Part of a small language model's weights: width 384, rotary positions.
MLP neurons of a small language model. Each row is named by its layer, matrix (gate and up: input weights; down: output weights) and neuron, and shows model dimensions 240-303. Each number is 50 + 10 x the weight over its row's rms, rounded and kept within 0 to 99. A neuron's up and down rows have the sign that makes its largest values positive.
After each neuron's rows, "fires after" lists the tokens most often just before its 100 highest values on Wikipedia text that the model never trained on.

L5.gate1369:57 47 43 56 60 53 37 51 72 63 51 41 39 69 53 38 38 49 62 88 63 37 58 41 49 42 64 45 60 39 64 60 36 55 51 40 46 39 56 50 41 47 37 57 42 49 54 62 58 44 70 66 47 37 42 46 44 65 57 32 56 53 41 49
L5.up1369:57 50 45 56 53 70 50 69 52 46 40 38 39 58 61 57 61 61 44 48 44 53 52 67 58 52 62 58 53 64 55 53 47 50 70 34 55 35 38 53 68 53 40 54 50 51 53 60 34 49 43 54 37 59 47 52 59 44 24 30 41 54 63 53
L5.down1369:44 66 39 30 70 46 43 54 58 44 54 54 54 42 39 56 43 41 62 47 55 55 41 51 57 87 45 53 34 57 50 49 45 68 55 51 57 60 53 37 51 38 52 53 58 59 59 55 36 54 48 51 63 57 50 45 61 64 60 46 64 51 54 60
fires after: " (", "\n", ")", " 1"

L5.gate880:56 58 36 48 62 56 41 46 66 44 46 55 24 55 62 56 41 41 55 39 43 49 59 61 43 48 66 46 38 51 57 58 69 46 38 29 54 22 37 36 43 54 59 48 48 60 52 46 60 45 43 59 41 51 54 63 49 76 45 36 36 43 56 40
L5.up880:52 45 43 38 54 50 56 40 41 47 55 53 60 55 44 47 55 49 37 71 52 68 45 47 58 63 48 21 40 43 57 54 55 42 53 38 48 44 52 48 66 49 70 52 51 49 66 53 47 64 55 51 51 44 40 50 47 41 62 51 50 39 67 46
L5.down880:49 39 23 59 44 52 61 62 34 34 64 54 43 44 52 26 55 57 39 48 60 38 48 49 66 46 48 57 59 50 61 64 38 57 45 60 48 29 46 28 47 48 49 60 55 38 53 55 53 58 39 46 42 52 55 53 43 45 54 47 47 37 47 51
fires after: " 1", " 2", " 0", " 3"

L5.gate557:38 36 64 35 40 56 55 48 51 45 26 56 47 55 62 43 40 60 63 58 42 45 46 45 46 31 45 51 50 54 73 55 55 35 49 50 58 52 77 54 47 25 65 46 48 46 54 51 37 36 44 51 54 62 68 46 48 42 32 43 56 54 35 53
L5.up557:56 50 42 42 48 37 44 51 45 42 49 35 38 49 59 63 62 65 63 48 58 39 45 53 36 56 52 52 39 47 46 55 51 42 47 51 40 71 58 43 55 49 60 39 65 54 49 57 44 35 56 47 53 56 48 50 54 65 48 52 47 61 27 67
L5.down557:65 42 39 47 57 54 56 65 53 50 37 48 55 60 51 49 54 41 38 54 48 57 30 55 67 41 48 42 44 48 43 40 48 62 58 33 55 47 36 36 60 48 52 68 52 52 35 50 54 41 41 63 23 55 47 33 40 60 55 45 42 65 53 57
fires after: "\n", " (", "==", " \"", "===", "."

L5.gate60:47 53 45 39 56 52 52 55 39 68 46 36 46 27 34 34 72 40 49 57 49 42 57 38 44 66 53 43 44 48 60 40 67 53 66 49 36 63 50 55 68 59 62 55 45 46 32 46 28 46 51 52 45 66 45 54 57 49 75 57 57 63 47 51
L5.up60:52 48 42 43 60 46 37 49 46 47 47 48 31 53 48 26 70 54 43 50 50 53 32 51 43 55 45 41 45 54 47 52 54 54 46 44 63 42 53 30 33 41 53 45 70 50 49 55 37 21 64 51 47 56 51 63 53 47 62 46 39 55 68 60
L5.down60:43 56 49 44 42 54 40 43 41 44 46 62 63 32 62 50 41 30 65 49 47 42 57 44 54 61 55 36 51 45 64 48 55 50 49 61 44 59 55 55 50 38 45 44 55 39 41 41 69 57 68 47 69 49 53 48 40 44 47 38 67 45 61 56
fires after: " (", "–", " 3", ",", " World"

L5.gate1496:55 40 47 51 37 44 40 49 56 56 40 43 59 46 35 66 37 60 37 44 60 67 56 38 34 48 49 62 46 35 45 51 42 53 51 40 50 53 44 42 50 56 40 46 29 56 56 43 61 52 48 50 44 68 57 55 40 36 52 42 37 38 50 53
L5.up1496:47 43 53 33 57 50 71 41 51 60 67 54 35 47 57 30 57 40 37 41 35 54 40 51 49 45 41 46 64 40 34 50 59 55 62 61 59 51 51 46 48 38 57 27 63 42 52 56 65 55 49 60 49 63 33 22 63 54 55 30 48 56 41 41
L5.down1496:50 46 36 40 44 50 50 60 51 43 53 51 47 55 41 58 45 62 39 52 42 48 52 47 27 40 58 56 48 46 41 64 29 62 44 53 64 30 41 58 37 41 41 43 43 58 60 48 47 53 61 47 58 40 53 60 48 35 45 54 68 59 59 49
fires after: " |", ";", " "

L5.gate701:57 34 48 40 53 43 64 37 61 49 56 51 49 46 30 45 61 62 57 52 50 60 48 53 39 34 56 45 60 55 53 72 46 55 56 29 47 54 36 54 47 36 46 49 38 46 46 36 71 35 49 51 63 54 60 50 35 49 54 44 48 48 61 67
L5.up701:59 36 51 50 47 44 46 71 52 56 59 50 43 35 46 51 73 61 49 39 51 53 37 36 56 59 44 67 53 60 60 62 60 30 56 67 48 46 57 50 58 49 62 54 69 51 54 63 32 45 51 63 44 61 52 38 44 51 46 48 64 42 50 38
L5.down701:59 56 52 35 42 46 42 66 55 66 71 55 23 31 37 60 60 39 50 29 35 39 39 52 45 54 65 59 32 47 44 24 46 31 52 44 53 51 42 57 39 48 54 66 42 50 55 63 49 38 45 57 50 55 37 49 61 49 62 48 44 54 47 49
fires after: " |", ",", " (", ";", " .", "."

L5.gate1241:56 45 33 38 64 54 45 52 50 43 46 66 58 51 44 55 58 56 50 47 70 62 55 61 58 67 47 70 36 52 33 55 40 40 29 29 25 53 49 49 55 48 27 57 59 54 34 59 45 37 34 56 59 52 55 31 52 43 50 38 40 59 50 48
L5.up1241:42 66 48 49 62 67 48 47 42 44 59 57 40 52 50 36 56 48 36 55 40 58 63 51 34 45 48 55 46 31 63 57 57 64 47 46 37 49 45 59 59 52 55 50 57 42 52 57 62 30 43 47 49 39 50 39 69 59 42 40 37 58 48 31
L5.down1241:25 52 43 38 59 54 43 52 51 23 68 52 51 60 49 53 59 37 52 27 65 52 48 46 61 49 23 65 48 35 60 49 61 64 46 51 38 49 58 52 42 49 34 51 59 68 41 56 59 45 31 57 52 41 62 25 60 41 57 46 30 51 45 26
fires after: " \"", " (", "\n", "-"

L5.gate231:53 41 54 42 52 52 46 57 42 36 49 51 47 79 56 46 47 53 37 65 37 47 30 52 45 76 37 46 36 53 58 55 45 42 71 38 51 45 54 47 40 64 41 55 48 37 51 55 39 44 77 36 41 53 61 53 46 55 45 46 43 61 53 46
L5.up231:58 47 54 49 62 41 72 42 73 45 55 50 44 62 48 27 41 46 33 42 36 66 58 25 39 75 46 51 50 56 28 53 56 50 59 46 49 49 46 41 49 59 46 56 32 50 51 66 44 50 62 60 61 54 53 49 58 46 54 49 39 43 60 55
L5.down231:62 49 39 61 34 53 43 53 19 41 45 58 60 47 62 56 64 57 52 67 42 39 55 43 47 57 40 45 59 55 61 34 45 52 56 29 43 63 68 72 55 51 36 36 53 44 51 49 52 36 45 35 48 44 36 66 63 44 67 63 51 64 56 54
fires after: " |", ".", "–", "+", " (", " on"

L5.gate133:54 53 42 40 54 45 49 60 61 50 66 61 66 60 38 52 62 73 47 46 26 64 55 56 50 52 42 62 37 43 49 57 40 40 44 54 43 46 40 60 68 44 43 58 45 44 55 60 48 56 34 50 33 36 40 62 43 48 57 44 53 57 61 45
L5.up133:56 44 42 51 52 69 54 54 34 46 31 51 36 50 40 65 35 61 40 45 37 32 60 46 55 68 46 52 32 45 63 45 61 44 50 52 50 32 41 40 35 55 62 40 54 58 53 60 55 46 41 73 53 49 57 36 37 55 38 30 51 56 52 48
L5.down133:49 56 61 47 47 39 38 55 47 63 42 55 52 54 65 46 60 44 63 53 44 57 39 65 34 53 45 30 67 46 51 54 65 61 41 45 53 44 65 54 39 47 48 47 39 34 50 31 44 47 37 46 47 67 37 50 54 49 31 55 51 47 61 43
fires after: "\n"

L5.gate783:47 30 40 54 51 40 47 64 43 46 56 60 50 52 56 65 34 22 44 32 46 59 47 57 42 64 41 40 46 58 47 37 63 26 46 46 34 32 52 44 50 38 40 28 53 53 60 56 39 45 33 54 37 63 42 70 30 47 43 64 58 47 46 42
L5.up783:59 50 69 46 36 58 45 50 39 67 33 53 55 38 56 48 57 33 48 49 54 43 61 62 46 62 51 43 38 48 51 58 41 62 50 46 64 41 58 57 54 68 40 47 69 61 61 53 44 43 34 65 18 54 64 34 48 43 46 48 64 48 46 47
L5.down783:58 34 73 46 48 46 37 58 49 47 53 55 46 59 45 37 58 46 57 34 56 46 52 49 49 26 65 53 39 53 62 46 63 40 30 67 53 56 61 57 58 45 44 44 51 73 32 31 62 64 31 57 39 36 51 45 44 31 67 39 55 48 59 31
fires after: " 2", " 3", " 4", " 5", " 6", " 7"

L5.gate1256:45 35 46 52 38 39 61 36 56 51 51 48 50 55 47 58 60 35 52 40 50 57 67 52 53 48 55 49 65 51 44 58 54 43 52 55 41 58 57 55 40 50 41 36 48 53 60 59 64 49 62 66 47 39 60 37 37 52 52 49 43 43 59 65
L5.up1256:36 59 54 59 41 57 51 45 58 50 54 48 51 54 40 61 63 57 51 70 42 65 46 29 55 33 51 50 50 23 56 72 50 35 40 46 45 44 50 52 60 52 57 50 60 51 52 49 44 47 53 31 37 52 50 35 44 52 48 50 59 44 58 41
L5.down1256:73 66 26 32 55 47 49 57 45 60 33 48 47 44 43 36 37 41 69 44 63 56 40 51 55 45 48 46 48 48 51 62 34 54 46 48 51 64 40 42 61 44 70 58 56 56 61 61 54 49 42 33 50 62 43 50 53 58 43 59 51 62 51 38
fires after: " |", ",", " P", " ("

L5.gate1371:55 54 52 62 45 60 51 53 54 19 42 51 45 50 57 60 50 52 54 57 47 45 36 54 51 32 40 57 43 46 58 51 57 49 41 45 51 57 59 42 41 51 74 60 58 64 43 48 52 41 48 36 70 37 56 63 38 53 46 57 40 56 66 49
L5.up1371:57 71 56 52 48 55 53 52 48 42 51 57 45 46 39 47 48 52 69 53 66 43 35 57 44 61 48 51 32 48 45 54 60 36 25 56 59 60 63 42 36 38 49 66 45 55 27 53 48 41 45 38 49 31 42 78 53 59 65 53 38 43 47 61
L5.down1371:52 66 29 42 43 69 60 64 65 38 62 61 42 51 55 50 56 55 38 48 48 42 60 43 54 44 49 40 56 49 45 37 37 45 38 60 45 40 46 61 42 56 60 46 67 47 41 48 37 36 29 32 35 51 54 69 43 54 64 52 57 53 47 44
fires after: " (", "==", " was", ",", " a"

L5.gate810:33 51 58 44 37 46 51 51 46 61 60 54 48 57 53 44 57 32 45 60 42 51 54 38 34 23 32 76 56 33 54 54 58 54 49 53 45 33 47 47 42 65 48 52 58 60 52 44 37 40 59 70 48 42 52 49 45 45 43 52 52 42 47 59
L5.up810:51 49 64 35 24 56 50 54 59 60 51 49 45 41 50 36 58 56 41 53 47 70 37 47 51 44 43 44 52 57 49 44 55 44 42 48 50 66 28 52 54 54 68 31 33 43 54 60 53 48 50 50 38 58 45 44 53 50 43 44 70 30 58 39
L5.down810:58 46 46 55 43 47 48 47 38 44 43 38 37 56 51 60 49 52 52 40 48 50 60 65 51 57 56 50 59 51 37 38 58 44 41 75 45 34 65 48 37 36 52 57 40 38 64 52 56 54 47 57 33 53 63 45 53 47 32 39 46 76 13 51
fires after: ",", " 3", ".", " 2"

L5.gate945:47 53 37 63 51 55 43 39 41 39 57 56 35 53 55 51 61 41 45 59 61 44 50 45 69 45 21 60 60 43 44 54 55 52 47 63 50 42 42 64 50 38 54 32 43 47 30 35 44 44 47 45 45 32 62 54 52 55 61 38 31 47 49 36
L5.up945:57 63 45 44 44 37 59 45 50 45 67 59 43 36 55 52 64 39 32 53 41 43 56 58 54 55 28 52 54 52 41 65 38 56 73 50 47 50 49 58 47 49 47 59 47 53 50 45 44 43 29 61 49 57 41 33 69 55 51 59 57 62 48 63
L5.down945:66 44 50 49 44 53 44 57 49 52 50 30 50 43 54 39 34 32 46 36 57 48 51 42 51 56 39 42 61 42 56 26 59 44 34 60 56 51 41 50 50 47 42 34 42 48 44 46 54 42 64 31 67 29 47 50 49 57 36 48 54 44 55 47
fires after: " the", " The", "The", "."

L5.gate220:59 40 73 26 40 64 45 66 41 59 49 44 58 38 68 52 54 45 54 44 49 66 47 54 57 51 54 60 41 57 66 41 34 37 56 71 50 61 43 56 46 45 30 35 41 51 47 46 42 58 60 46 43 39 67 58 57 51 47 59 57 49 44 59
L5.up220:60 44 56 53 41 46 58 38 57 57 36 44 69 46 47 45 59 63 37 51 58 37 27 37 35 52 55 56 43 39 52 32 38 49 38 59 41 48 52 61 47 58 43 50 43 51 53 68 53 43 56 35 58 45 44 34 45 54 41 27 46 56 66 68
L5.down220:55 46 38 57 51 30 58 62 48 40 56 61 60 46 48 55 32 40 43 57 64 44 66 58 28 26 42 56 43 47 34 53 36 49 50 52 37 50 55 53 55 31 43 52 46 48 60 50 54 61 60 40 54 57 54 65 49 44 52 49 59 64 56 46
fires after: " |", "|", " the", ",", " as"

L5.gate136:20 41 39 60 45 61 41 58 58 49 69 41 60 55 33 47 54 32 41 49 52 49 52 38 39 52 52 30 37 48 40 49 39 52 60 52 45 27 54 43 55 47 41 64 50 60 30 38 64 63 48 31 46 53 55 42 29 43 44 42 41 50 55 34
L5.up136:58 66 58 51 28 37 67 63 59 52 52 55 38 54 41 48 43 40 40 57 44 51 54 38 50 43 58 39 45 58 56 63 58 39 49 52 44 46 44 43 34 54 54 56 44 58 51 39 64 57 55 61 51 73 48 43 39 62 52 57 55 32 51 28
L5.down136:78 43 54 58 40 47 50 45 39 42 54 57 57 44 50 55 37 32 51 53 31 69 57 52 54 57 57 51 59 39 52 49 48 50 72 39 49 49 45 63 57 44 57 51 38 30 47 52 49 55 62 51 37 35 44 40 35 50 42 31 47 56 58 59
fires after: " |", " ", " 0", " 2", ":", ";"

L5.gate238:28 62 43 46 35 42 57 54 53 61 53 58 58 50 45 59 59 47 59 52 60 56 50 50 66 53 40 56 60 61 53 38 57 52 34 53 43 41 62 54 74 50 30 38 41 51 42 54 49 51 60 45 37 45 39 27 52 64 56 53 58 43 66 40
L5.up238:61 46 37 42 37 32 61 43 42 81 42 61 26 53 36 48 43 48 39 57 56 52 41 54 38 55 57 57 49 53 53 62 44 32 33 58 42 57 58 58 56 44 44 57 42 50 51 51 42 38 42 49 52 52 48 66 41 61 30 32 58 44 58 54
L5.down238:45 37 68 52 61 54 52 36 54 51 65 66 49 46 69 47 43 62 54 33 63 42 56 57 52 35 51 27 37 38 65 47 43 61 48 63 58 50 45 57 49 53 48 44 48 45 47 59 55 60 74 58 59 47 38 37 53 53 50 72 39 50 50 34
fires after: "\n", " 2", " 18", " a", " 3", " |"

L5.gate1002:34 51 53 58 62 27 53 44 65 75 48 45 53 57 39 42 53 40 51 53 60 57 62 48 57 22 56 60 35 44 57 33 36 57 47 58 50 60 60 64 50 59 55 55 62 50 43 57 47 55 46 62 46 35 34 53 59 44 59 33 61 54 41 56
L5.up1002:46 38 55 42 49 64 60 44 43 44 61 59 52 65 59 55 58 69 41 60 54 59 40 43 71 70 49 57 53 46 58 49 40 38 57 34 33 50 65 44 29 44 42 54 51 39 59 54 38 51 46 48 61 64 49 24 43 58 57 67 56 63 38 64
L5.down1002:53 38 41 55 45 66 44 49 62 51 34 52 55 41 51 68 46 58 64 50 49 47 57 44 47 47 49 52 57 53 61 20 85 36 41 49 50 48 40 41 63 57 77 63 55 46 38 56 47 58 49 58 54 45 55 67 51 32 64 56 48 49 61 51
fires after: "\n", " on", " |", " known", "On", " v"

L5.gate1095:54 36 55 55 61 45 49 64 45 60 71 35 49 32 56 51 58 43 36 44 61 38 47 42 45 38 47 56 54 56 67 52 57 51 40 52 53 60 39 39 37 52 48 62 31 51 44 58 49 51 55 55 52 65 46 46 54 43 57 33 40 41 55 55
L5.up1095:41 45 46 39 63 53 53 43 49 49 55 65 37 55 58 58 66 53 24 67 59 42 39 35 44 49 37 54 43 54 58 32 44 41 46 47 47 55 49 58 79 40 42 41 47 51 44 52 54 32 67 43 35 70 45 41 58 63 62 58 42 40 78 50
L5.down1095:61 49 59 58 58 53 43 51 41 69 37 48 42 42 33 44 60 43 38 41 48 58 67 42 50 54 41 35 58 40 60 59 51 61 64 37 34 49 44 54 40 54 52 42 66 53 62 31 49 75 61 48 52 35 33 52 62 73 63 46 53 35 49 48
fires after: ",", " |", " .", "."

L5.gate94:50 47 34 53 53 44 48 45 31 39 47 48 29 54 45 48 54 66 44 56 37 58 61 44 53 39 40 34 63 33 52 60 50 57 54 46 49 63 48 45 45 68 56 54 49 54 53 29 43 61 48 58 50 46 53 70 50 41 62 57 57 44 56 42
L5.up94:42 41 40 34 37 45 54 43 54 60 78 56 61 40 53 33 51 47 52 45 48 48 46 40 49 34 27 65 63 41 48 41 44 37 50 65 57 47 38 46 31 38 56 52 32 58 51 47 28 65 62 30 46 40 69 55 42 36 58 54 53 29 45 48
L5.down94:61 52 53 70 50 58 39 58 61 48 57 68 39 62 65 50 42 61 59 39 61 52 60 43 54 23 49 55 57 36 49 49 48 36 50 54 67 69 42 48 36 62 44 58 65 40 28 48 60 65 53 54 51 48 76 48 49 54 56 42 51 40 45 46
fires after: "\n", "|---|---|---|---", " S"

L5.gate392:45 48 52 47 48 49 59 51 54 55 58 42 47 43 50 46 59 53 66 61 38 23 51 55 53 40 50 45 47 53 67 42 60 46 47 47 41 52 54 34 44 64 37 65 29 52 64 50 60 52 35 57 41 40 62 31 70 43 51 59 44 56 47 37
L5.up392:54 55 43 38 60 28 41 31 38 31 45 44 45 52 43 41 55 48 36 59 41 62 37 53 44 72 51 33 50 56 52 68 60 58 59 49 56 41 47 67 42 40 70 55 63 50 44 51 71 54 38 48 40 35 54 53 55 41 44 55 40 50 36 57
L5.down392:54 47 59 51 58 50 55 55 51 58 27 82 62 45 36 41 45 51 51 49 44 53 51 58 52 43 39 42 52 44 57 57 58 50 51 57 61 56 44 49 43 52 30 66 65 40 66 46 41 57 37 62 60 79 50 56 45 44 58 37 51 49 57 77
fires after: " the"

L5.gate1075:57 42 56 58 55 58 47 43 49 56 37 46 30 50 59 61 73 55 51 49 61 43 32 35 52 60 49 43 56 62 60 62 46 65 63 53 50 34 47 61 37 57 51 47 43 33 53 50 60 57 28 50 80 46 61 34 73 48 29 53 53 43 45 49
L5.up1075:43 39 52 50 47 56 50 35 52 65 48 59 56 58 66 44 56 49 59 75 40 39 52 56 42 47 54 52 69 44 67 63 61 72 57 51 41 29 47 46 55 52 49 35 60 43 74 38 61 45 49 50 55 47 55 47 67 49 43 57 24 62 54 54
L5.down1075:71 55 54 67 46 52 41 62 55 51 45 68 58 50 49 42 44 40 28 60 70 48 27 39 46 46 39 63 39 64 46 51 53 47 49 55 61 43 52 63 51 51 47 40 36 39 39 45 57 65 39 40 52 44 52 39 38 53 42 50 56 39 33 67
fires after: ".", "-", "\""

L5.gate1363:53 39 43 58 47 44 37 39 47 44 55 49 38 46 55 45 47 63 72 71 59 57 12 51 48 47 40 55 39 47 56 57 49 24 55 43 61 57 56 51 45 62 49 47 49 33 49 46 46 47 55 41 41 46 50 55 54 60 38 58 45 44 50 67
L5.up1363:38 58 46 45 65 51 45 64 61 43 39 49 38 55 60 44 27 51 46 56 53 50 48 70 59 47 47 37 49 38 53 55 47 57 41 33 29 28 68 49 51 46 51 54 51 49 55 57 42 49 49 49 57 64 56 39 48 50 58 55 46 64 33 58
L5.down1363:54 49 53 53 52 43 47 74 37 50 73 32 41 61 51 52 56 41 59 54 52 49 51 50 27 56 63 52 46 53 47 45 41 42 58 45 66 36 29 60 44 46 56 53 54 52 51 47 35 44 48 45 43 46 71 52 52 62 50 50 61 44 50 47
fires after: ",", "),", " as", " is"

L5.gate1086:52 55 48 49 39 43 60 42 61 51 48 55 46 49 58 52 49 52 64 60 55 45 58 59 51 49 40 40 56 36 35 54 62 60 33 44 52 58 54 49 59 38 50 55 41 60 53 49 56 41 41 32 62 60 50 38 58 54 44 60 67 55 64 44
L5.up1086:28 38 37 46 48 55 53 42 54 50 50 35 54 53 42 48 32 53 50 64 54 53 60 48 56 57 67 66 47 54 50 45 22 58 44 53 59 38 50 64 45 49 31 62 56 47 35 55 42 61 58 38 65 38 38 52 39 44 49 55 64 37 45 53
L5.down1086:69 38 55 54 49 44 69 47 42 61 50 52 58 54 32 54 81 47 46 43 45 47 47 49 46 44 56 53 26 65 54 46 46 57 59 60 65 46 36 52 50 67 50 51 60 66 62 50 70 50 40 42 44 49 49 66 37 58 50 61 61 43 45 48
fires after: "-", " No", "|", "\n", " Box"